Weights of a small GPT-style language model, trained from scratch on English Wikipedia: width 768, LayerNorm before each block.
MLP neurons of a small language model. Each row is named by its layer, matrix (gate and up: input weights) and neuron, and shows model dimensions 608-703. Each number is 500 + 40 x the weight over its row's rms, rounded and kept within 0 to 999. Numbers have three digits each. A neuron's up and down rows have the sign that makes its largest values positive.
A block is one neuron, or neurons of one layer that tend to fire together. After each block is what it responds to, as a language model described it from the Wikipedia text at the highest values.

L6.gate67:439448543445503545483475583545461521539530501551480510535496532506493483458482559423483540535433555512477515525430495479462441488531506555455551476519583523508491547481474517502531493577512504547519486531544498457460453540475548462510553495543457508600493538447458465546503535467463502511
L6.up67:475521436528490532500458524496483526455455571541516501533520512473459436528417555496461537446507456452503568510511491548454453508493473507516480504491460567415486496539518563533492521516517514429563541469520518580526469512589499457533541513472423516520521484537466506485455505532478483544
L6.gate133:470476514478544521505502528521479506522423550521541451453461513525599511544528537555468485499480519489629503551470501525469486510529513588501525472448561539500509599583497498514500529507472472564512559470548496452491492495614537442438484513580486528455503507540507503516500542510514481537
L6.up133:504536507509514469512534393492524556438506493535559436493542486532477521545554471505431468519535457476468521511434531461482462546509480433520475523417502486469502508477464472556537507477415454506522544491499514490460537523552511493522537522535505495456503481548475447419568520512491509532
L6.gate292:498487523450474576507511512420532535470500491531457408525520450456589518530525507470457561531540523515476463524508556474477449444554499512501485486548462472449505447492480524518537527505512520481479408468536455466525477531570438480467563457578442520491536486492485552477524475460490518518
L6.up292:530520531450465591447559489462512499490454540537455524512491514532540516480537461517540473549482508531441537501510518500485454511547471562424494513595519468446490518476405580498472467528552541463512460520395527513489476432566475424495498433480436454542504535572514521544571550524455524499
L6.gate350:456440481419483476531519456530545444502537537484515467521488509494514415545476531441473488516528484454477463521489509570514520485590490500516470460497579474479504489399484502528525539537470441398562430448484393411470493435544454447560504574502587492576542472539464460483446468530485524523
L6.up350:522484527491517446610464463504444529417521543525520569436479510506517449478504526547504432503630541468561453533491484528500529506534571410536487441483475511533488455522537484481458572575511478488508552495463550469497542558480472454448549568438493464489517526562513471496487560508520517536
L6.gate521:505447450479412487525479519555496455484510487486514459530468545575454469469516510485497462454618445460454477508496511531505494524485555540462516495395511482476540502468484534493478506471478483504484547440470542541424489580489418474433444515526511410499537485451514470429529548484499503522
L6.up521:517410517489500546527498509477436413493593451473469472569510480575528506486478532433540463577511462445425507529497491480514496557460579495549502481426507454521527486530469514524508485529491466434525478443433429531437449496430516518514470595491397491479470388511505492428512538507437460544
L6.gate736:507533483529477464525522446513523536432457517465409509489538543506434492500465534483484461501577430521524513460529542521543469447496556454460458500540504488417465461539474477543542476445542488527549457439463451492486458466481567500508489475495483511486530457584490518525486471471468554465
L6.up736:445455618511475516449467488505475463481552440505423496509553510482542466493544429562518490488534464458580494519506438498500526465512491473494508472546432498533531522512530521514437503455473503487528475508528422416507465432516566534491449471538519515497572502476436536524514512519545499420
L6.gate769:500497482474515582546589448473484514481470454563514491466470508527486501518511478497540393480539482608502488549506461384498486489536541586472561518521492473465548538470431506507392559506465515440581508526590453517489494450458487580390479481528475539500534476562508515555533523489497556563
L6.up769:303478454541485561449502538489542512470463440453511497540463574465387468495500524479473545448552500557596493415515524502428449451476447606502511466519466487534523551519419488536434557499520536445469440517480523434499545475513484413495478510501461470458489481469486452442571544530503534488
L6.gate867:482510483477510503544489563493545515454462447470490449484532471508532478457520600480481533429524507461522453519576534480476452481493488510488491482510460487536496492482511547471481456523501479470476510434510506462556541526630401497478481527491561470455511461589500533514489477576523537456
L6.up867:479549489541540457615527542518523501557527422505440527486548464499480420461547595530483440486453443507493536610457555460484467462496485486468447507515544451507512479538464550465515476526535568521481543438500483490537495467555472471477464491393468540453590486554550452509466511567458552502
L6.gate915:489435528566453513583505478481539475486552473463428497479606531498457560383537527548483474533550476554439523532493465489497446462536414489556517491467541494515542476424529442476444520481495474499546538512514502447468500585519511465535514470548469542450514556473497535543524472526528521547
L6.up915:528500541477569521566419567505572482519467518499559458477512509522436475483491395485483517500534426475490506523536543446497481488534604567466510452478395440463546414515416495499447493465495531466511518516551517359553490496550498463545426528561496500494535509532517468500455423518509479423
L6.gate958:527525500483449563506478530599528532459467492487514530490385489490511463477484509460501554485565483465431527549503559521473495506490529491524487446547492468522505507432545504451500521491452537533506407436482481478437522512565445457543512475504541457448568462548442469462511506462505532552
L6.up958:470519528533501463523527467556524500490457553513504554525495466555562469471426454527524509525535461538505461543542525451470525483530511449486521421509491408521490534430508535559509424534501512466547429490515519515610586559582456500471472497467496478489507438526496499454563554490489439572
L6.gate1052:485475495462528464502537464487524440532530558520468502574507494613538486545545520571472481434573450556539470511461546555551541454517468528523525423551477434516512508459482508410518484522460473557403467497597488581481515521562481515560523478500551493529528431501517526479512527561483477488
L6.up1052:482595655488509443482537491557525415494530457466494475495521455535548498487551494507508503502506465475536494529438532557516444518566496509528577465444555534396475466408435488461486466554464554496505491475554475498488418514526477502486477473522516491475496522535493507455519530494516460495
L6.gate1427:462465509564462557510501428441473519504515525558512441559573564522511503493539495466510532477454445446483546488543541552452414489579490526491490484519399464468498509508476496537549468527516505453524511493581507488498513477537546459476455471491586499470521540507522487570547485522391509536
L6.up1427:405499501496513548493502535464463467506501501520521450464424430565548474489558520524544542529576528410491514541521563447445514466550505468438537403558456518394448565505506509461500520558466482513497524475497539426483515518563486569488504506478521437483557558487475491485575491525490468572
L6.gate1633:456547546540501589544530460469556458513504459531511540561510558570607492415512445567462443519562463556566512513513541453501486479499541499405508514505538455460487487523513487566508501527507517570490465508488492474509463466574480428437501547559511473429544432470530473517447457548448508543
L6.up1633:456481507515408401509513564535530492454399534525520469544537565545501461455527568509520521476549486502537414492481541528479534430485550501546540440504517566485479478493483473455555484579516466555519490494441472414528504519501442483436499511511499455410541458476497416467548420599385532463
L6.gate1638:483598464496442519459490616473544452521580515552472467485455556506491491521528441461512461500481543501492497474432506426449604452443427451435464465458483528526537431402462515528487522489524564456475517454544449492438484452539535517508476505470502516479526484475508492485485533515540470463
L6.up1638:486524577459468468479457437534492508474528512489477492432489467505410538535468445490490523484518515502490515442505470524543508502508508537479456479404506450522513505496483452504502450514504524457540480522507501425511484472519521397491499494518535489473555453495499458583513526515511486452
L6.gate2526:408398559470486578502530489484405516521434527513519453550426526551543445501454512440532497405420506475516433467430511496478578523452488465546501554482512586481500565424588520508484512515482470508463525487575519482510520480521560504525437536496453526513516507502545511472498446518513503490
L6.up2526:476522513556459595447505498514506539535470465540493540519475423594459515526457451440505389435557522484528505483500499531550557467556610554548536529496545553509511498484497545440467531472518429453429513466507531521493449537556477478535496456459516443490540530507496502543547467475464421536
L6.gate2633:511508569476499511417571530488534518500522451520453493498469563502493545511498516492509463460462573543463488564507509457523484448447462571539483552578510447520496459572452493468497491456535507497564497488523535476438489466494525468430540538475485524474459529550485430521558457558470485491
L6.up2633:484547473411523527440526524520526515483521499523532430483528451464487543541517522434498547421465539544518534517519476429528514486475471580505530439526560477454501506505490533506482502502545518503514498501517486450512529488492475511490536483481534554432495473513467519569514448496477519487
Responds to: Anatomical description tokens

L2.gate2747:501518434437471496513551477531477532513509443438478510563483558473550576551542520521470546466522508492506417487471532470498440540508481481544498449563556544548498485525552488524492507514498484488472533448503518517409432543436510541485464496557444507534522476553554452533533522478447533487
L2.up2747:489498542492494535478513465514492497484456451394481521527526482507528543464483512511461508549445510520465508578493474538552439474515502604483557464474522503506433489535587473486488483545424477506544505490475499467458443499512533455509500535589445515470504508485543448531504519487495557440
Responds to: Structured table/list fragments

L2.gate286:476499528517567539487575474551552470507463517511508494482583461498511486501514453538534500523560563414461544553559441535570481450466464449530458436508495459501522499484528507560504491515535523630433481469448472522576428511480510457503514501518519573485518544455497466466531560541483502530
L2.up286:517490511506436582521540549571513499571425572465529471444597425538450495487564547534508520501499486479488549508486438507562582430425526463524480448487498406567547423524466522542505508491485514510530501500495535489539521526575543526475486550529531515444491505501511544520516527475502536529
Responds to: Possession/attribute linking words

L3.gate275:476530521512515517466542473489521491522481482452560526519529526488481525486499458562439537455468531483413563489589486454477519479506491483514547500483493532522513510535507524538544475435565497505493492502475465511490419468465485442532512496421530455492543487525506478504552500529534440544
L3.up275:535473500535440478469567481552495446525541489522455522519501449483466495545522523400464557504484518600460421506431458439500483518434560506515515485474471508495524488500495456546487468514484477523478537494474501570539423442520519569499536484477440473459471465523477479394544529544493571502
L3.gate876:530480499530467491511454481593461445503488476504472458611513431441538545529583543572562495515547392470475589518519527483554510507528490444442405514526479567504545541513460509541501526510446500464486559509542487537479467475448492484491500416622466538493447504505520524506507426515480531529
L3.up876:553475481505519463501486488476467566526601510543463512459539506477538501513512540578498525471522447530475525445496472485510453497499476551461516465456533532465504439494460512482478559481444534536490450500517468608425418494505437512477529526579509507514479492509529455515501452525427430507
L3.gate1531:478528522486430478476501479558407485496561525519449453533479500502489503497568461470421530548551449559479516447556435559532451535537458530542452559528416541510491492516473526495543472460511501551485524488532540525443440523508506483536525442526527476516493451562506507459458493483507518459
L3.up1531:466467477521473501491443389565516478517500493448511476497585521521508542518489514500475574549548448467511543513502471461531504544499443451482567503493476521572422502598464498482486484470440504553502536502585485583500568574479493443485428476503512511502472503530499490572592482516476462490
L3.gate2100:548442400490514501500458464530433513475453484431538486571547479601558575505471538499471493532443505541471495497477538570476441460492509492521512487450467496609498450546500485541523528451480522539504498533562465565527518459506490537450494546475518491460582501487520541494489545539473481441
L3.up2100:502547405518435507451551540584452497547444518503491507446528531471533522517538512475573472549465485511527483480493385500548511512457458433512452564565447482585543496486537475531523498426521538484486507510456433518555497470506554542474521505537473465497455468507480496544394495431491464480
Responds to: Complementizer "that" after verbs

L6.gate48:554452491501516458479456535529516561491558511475501468421457533483507486507493529476465525542451503519453460481446501485503462524558592482521457596460476506463507527469482475507486476546533500481560401479493482458438579526494457446512503539570512522514507447475488566487582507432487508625
L6.up48:503550514488520461562571433535514542497475517515508555466461516449532442550526440531488556516595526532494459526412509495411496544477526482553540442491559411495496494439450453469525501459442454569437631481510453524509504468520543542516441570523419526471551536499483520550551511501456512520
L6.gate623:443519578514483594556484525491557569460441498456426494486510609478557494527420560500583524512538456532455526499472521533478511453513527511552479496541471529482450586466480484505486399529458483535528491456544547495479446468475468482463522522485463516492566435439581468553527556498486527547
L6.up623:509562510501430534461496503461472412525479534383511545449555501472481570501523512503470543541474455519504525450456597486492459516456452510499501503518474535483475424517522501561452484496483603574534411544541507549517464541537518449527627496592498454545518463515456453554462526486512430531
L6.gate635:511487476537537544492562517514474560500546532495499540567511460516488508568508437545471484501523440530463502486494556554473534441444447562491483531555509453505487461544470449587487492530444539505577471475490525528477585479516519498534552456560510496534440474524505601488401477428439523463
L6.up635:593501508507538436508484548536496469500529501557561577515540484479436513521447526503507435450464534430485501603487499472597463512464495531447491548458504496539481523450562506527520488488452511593558477531529513400496469428491506483553582534519572519574466440531551535459513436479522554550
L6.gate718:539492459546525510528465547466561535539472546517471473456505473498454463530521506464463529503546476457504479589422537431514482509453386545456477494484491475514505529510478542507471482524523523470525470427507499543519456461487455533558524555491464486527526447545486474499470521520550527528
L6.up718:447420577474540527543479436495519396548469555506537503515507532485443504478483551523496532378470457553469499562495464494513544534492562534504484474538533513449485485543496526507482563510631520479475508459488456504568448478475495540499554428511534441484499543512551478417523555456560551426
L6.gate793:527538518408503544503509499476471480523536485522531516526501476470534547455457533572502557502488514474571478508493562529496439565436489508427441541529577468507465567464529457506473436531502508484572436463473510552532462497515538478490464497558519451548450503489543501458527528493465547490
L6.up793:522490514507470521436433481515465499453497493522441521583480520510470577435492495526451584549479469516482533534492514481477530517497496617511548562587412567453487500585436516461439554502459540457494532518454512461520498559557479552456442475476471516458469431506493494496429494496467505517
L6.gate1164:516532467525469475532479476465435445586551458516479420489494507484509545558451487512496458501569496492586492520515499469480521529509536539514539463479476546460542432495536452483531532538437462490554509574511471479558508464508510447492486482511486494517488491502434470484534429574461542526
L6.up1164:493508467408483451501508529484536509490499459514523504535451529458532574505500533514502479451557515532489435467514472546482518497519465543484509450559545460479460481490473529520457462466482514528530480524492446508518518502465531510465597508540476466475449472508581450497504540485567518499
L6.gate1176:534448525555506546528550494488515465548488468456419562495469438532467611520466457543480463438471413455427506444573608434567450580498488494541485525398583538564468530432484481530519517480476464505507496522507447496488583498501579503464531449554507557580554514491527499615450512440459514507
L6.up1176:458514498480484468487449503481450452549590501507421567536500517575536539476488451403565459449496437505484521531428511461451457539465495554443500508517511485482544545489517538564478465509469416566510560443461520523444426531531524488480574456481409459480537566462520482553530443567535480513
L6.gate1563:536590531531448423411541517538527480537425497535518525549508522475497489470425560496442509491438510580567472515481490489476507464558572548468531499426443512429530572566459494570478418560519445420491417428570508558443581547558520498498500533523447542469515465480540503507530534462447582531
L6.up1563:506507454497436492551492499479555507505476577560477489435498458518472482451529468466482489521479579482482489540422498532476484522499508488446458473503485435495465501492476521511420537540480501459543526540481491478504498482505523510530527516550539533525418534530479443500521567513500478517
L6.gate1578:482504498536514448462516474472547493527489466470536518489486526472548549532553479489482486473494553537546575498503511484534429441449512461455521537408499546406462520570501526456494523454460478480478520509538494584550512514477499538451528506491455539499460535478460542469560523483502528502
L6.up1578:574548530561525473492431524501526531496517504506523536502488507517506542471508480488439526459516599502581568508508501514487491482430464535486525489500540557450397463533531560485524575545454472498520512488538497496535487499479492545536479517488455538473438478543469462498535473558498503467
L6.gate1940:558482515420415429464506409487527533492454532495475469499513568513457604494522511488507459499470504518476466480500489450417489490529555573518515516494531486552463515484489438502454474483490515580536511629489546536534484560447415472476517491521463572510509456529497453530489505517513549449
L6.up1940:510495532531515485531521497493515427517445397495451477528539491510505523496449570478578503575441445519564455480516497538571488459519528472500462499476506433527466472474501512493526465498475437516471484489522489480518434491495486489484483455526512559474517482510452526455504516494474540475
L6.gate1966:475445469547514509498460433469538518509484451494447476546532477588496468474508497517566566555446513502348475542482503480469520446399431524579509442429527515500494522495491544445504532485475515508538510550518507520508522513444437478501536515436405532528555486499474472483491399533550534499
L6.up1966:498513505571572472403537516577483385464485443557546518598472507458509552474517553494496549461567505447529540423490511571502490447511436543425487502559528422547482479467518492527504501557490507551477496422410499499518500514438519512464528553487520537574433464448472530563534490414533529487
L6.gate2050:463501544550482432494465444564512518529446515461588485514453484526493494512556535454467502511533540488516414485473541517478458522453546485470541581502509531567498549528467489440508480504486524541455479504497545472548513450501497502540539525504447534458480491386450473566523561544530523368
L6.up2050:528472480451497405494439531538498501552477494530492514511572454579482467541493488519536474484518444535512485449534447465471513465487533525474500446529497487420505495474479537453413476483417424516537463530463491546436448482464494484510534484462562412520494442461445516533456435531449491507
L6.gate2108:456454548478439451441458448441465410509533514504476490456479453469555519527487530506459522538415452463491495486539524475502460504455449508510493507451545523488470586426512516513528546500533505545496520563480512522508462417564480486531483489523447461504505398558473445520457526492476536550
L6.up2108:556542560525473475485496470485528467519547496512488428527363456485504485557552509517499531517516544430509530534441522532476515480477535490491509541541488527552538455467465494477549433538483479533541474401487491460527489494486516423486605489498476523491585509516405473451453459522474548537
L6.gate2543:449483497442463480530535533464507502520497513511443542473546489487456437533506559524491510423533506479592522512461560581498524561539483518449504519491450451510548495488556511541474461551504529402529510510446509451564444512502488506405533528554434558481483451507478508553529470488447548538
L6.up2543:563496492520533480446442521497498477531490485501481493502466465468487510596477576517479483506440514462475477553451480415547590491544518548457534573500499512514491498514503477538516488523497477537526425476492498467503532535469458544474548469480454529534529557458481567490496537525507532527
L6.gate2759:522546519429447470438527474484487485524462474488526491514538415500423599487527482531502478489492550550560565480487439419490572393549474512430414496505473568507554507500570483535475391544499514540487533489482615539445459438479466445509495446516512539493579529513529533547435439484444505533
L6.up2759:563567539440411493488551452514500490498561482480473529470508474480574524487545485465478507505514375497499456518499463510532552479529544425496505498442492439537487489465530441564448494512491504535511528460455587521514527417467524467447493548489455524508528510436515588470515536503472496514
L6.gate2923:597465519501529475457431497496614519476523476523522520464531508417518500508394504559525529500509614489512586461443499589506457458474532495534497575414558503489456503468494539524495473607449522531475533489526505561478515558481499493528544556549494508541502485500520483479491488475514584532
L6.up2923:513498491517499543491489493548541471476488482498493528451555469481491513544542568588450534508568543472528480539547584534497470463508515599484482485491588475553462497472477524534486486549482530484458490513575450549544460522514502492463461518479418517560437534559542537490503565458432510488
Responds to: Clause-opening complement words

L3.gate237:522460517432477535435488572535551557483490486464460511520530496469492479536456506508518490511421506477505521524450500575435459423496480515499544523508514552447453498498494503528524567503477439481531518527468567495458456547490493517493516546513537457419573433504512487423506541560493458517
L3.up237:506502459513524425545494504508496532522528509450451445496438503504502517408542483447457477523462514503509553481472470515446449530491479553494495565484517515521520468430475456501516477490600472498437533516546489490550538523492438475483476515419482516583510596448496478488516436499529425477
L3.gate525:529524513526609451462508494562466583499544461441508527415519531538515441496488418496550459550370483517511563538501467510465480534522495452453467551468560475482434466512478476482527542513454492503437517448450433530476538500488502516506503450476540485536526445497475546422521527518540541555
L3.up525:536566510533481428477496498536474490497515475557534487502501520431555529520463497469542484578465524422480433494519501540431507469533510509501439480480519510624438494482493483451440454552418529507489465529490469429479476467481480590529535530474554513408465513519504491522491435490562447569
L3.gate760:482581542564510487481486439576512502504529467457509498520523441478482499508514464489514421509472499519566552572502426496555471433497433492415540513520511476532539475448547443468425514477455457451556561440494576460534554422505606471493508521521464551467488503465524453538506496445481463470
L3.up760:485473521444543525452574496460523496472480511576450503450455460485492459510528546587454480548601463491528467468503447513549521537526566547421530489498490522600493509498509484521556458519435447531525510530474474400559478430512497573469470478554530494527532534515504445454473526488543579491
L3.gate2161:517504494458533433531583446444487432458549532502467542476532488499536510458501588490482525416490470466556484549481418480519474509549516514468459487496494528516517515522506528447527404513426498488496474548514469485532502521475499521496489460457500448465417526460454509448555481472457430554
L3.up2161:484476545543498512483416495499481477483497568476549470518532557478593526514447528509494515481579580492531475514548514515479470520534508527504539502604469487453522493436432531418492524494469437464527535434450516503514521534439574451531477450518495520534526462553561460513515459552514507509
Responds to: Table cell opening space

L2.gate880:494516560519455503502519449563431433540454482457505493521515509497454496455575495441476565464496499520360442503526475478504530437562460462563425464478484496475513460489488520505505512453551533502481471496481537532512502507538535473578497556540469464549473446511499534516502582564517396535
L2.up880:546518535472528481496499529504528462492553503521531522539512487503506469535477523530448552487481554481532535531503474511361484580471572497504480553499492486444476502493542558452484488520434381465474468529492509500473524548535547421506451443518525545491475572530563562553465490493493483462
Responds to: Word "that" and similar

L3.gate161:510470493540462465496548497499570504511456468504591485469538478522538467451572517505477533567493540500569466523509557505516465385472495516487462469553461520580521441491469412577522577541514491432437438408507459479523452401536532442483468532556495530533505578559503517541542525472443494540
L3.up161:447557488519527524525488493467465527480560473496543495477511486554551479501452515550515454577480459558538537487607508506467482531454510497497531486525454502501413528454483451616530476480476503473476442472532464528482520491531538488531501534587499552475529557461491562479496492503501526556
L3.gate554:477518458481469537507560523447468568404488414479464461562540514519537465524537428548517541443552538500531520482526432492434533512502446479516516551512529499502490475470508423556453434556539526434491554480555515500494550531535510492489495456512449477479419465563458466412549502536473422468
L3.up554:417538454495485532545508501510470492492467479480527453520507502523526519459531517484526518489565481488538566477510526470463437558497487590515451438512567454438523476548467470548638492519527564409494497484569594532481402502581491479490488474561463457589500435527506524460472521564489461523
L3.gate935:533445501444482560501518457502456582532557478516516481501588555535504536466419535570507497478501547521485413541538565513459456438518550438415480458541452498527434457497526432472566523545500525458489417522547444466505471491641482478431497490531477584530481463522501534539601471548473503475
L3.up935:427508545517502526533486463549498526528487456521514552503576495407489527508481523629501463507484527481505499446578507472548444570510487479527581481514475510410551480533512496432479441568440457452511481532482448514523536517552488462476473464505514501491429518480561540477457519513474466527
L3.gate2395:477481492432467470506575456465529546552522480443527439542526519453485493495496565517465524515450517542423435520517543500514424497424517501456509512508511450530516558460462474444540482521520481568538500472496497457529535497567487496493491468544514526505479571524496477437547513523508540460
L3.up2395:433451586445447510478526467503516551533529459516480440546522456530543515513539433491533493486474541470521471488466532510515461508517527497499509515452567500518524471466419453474526523546552550445536473449543482472464527509530547557478481545562467535501527523530497455519493480464469500460
Responds to: Word-completing subword pieces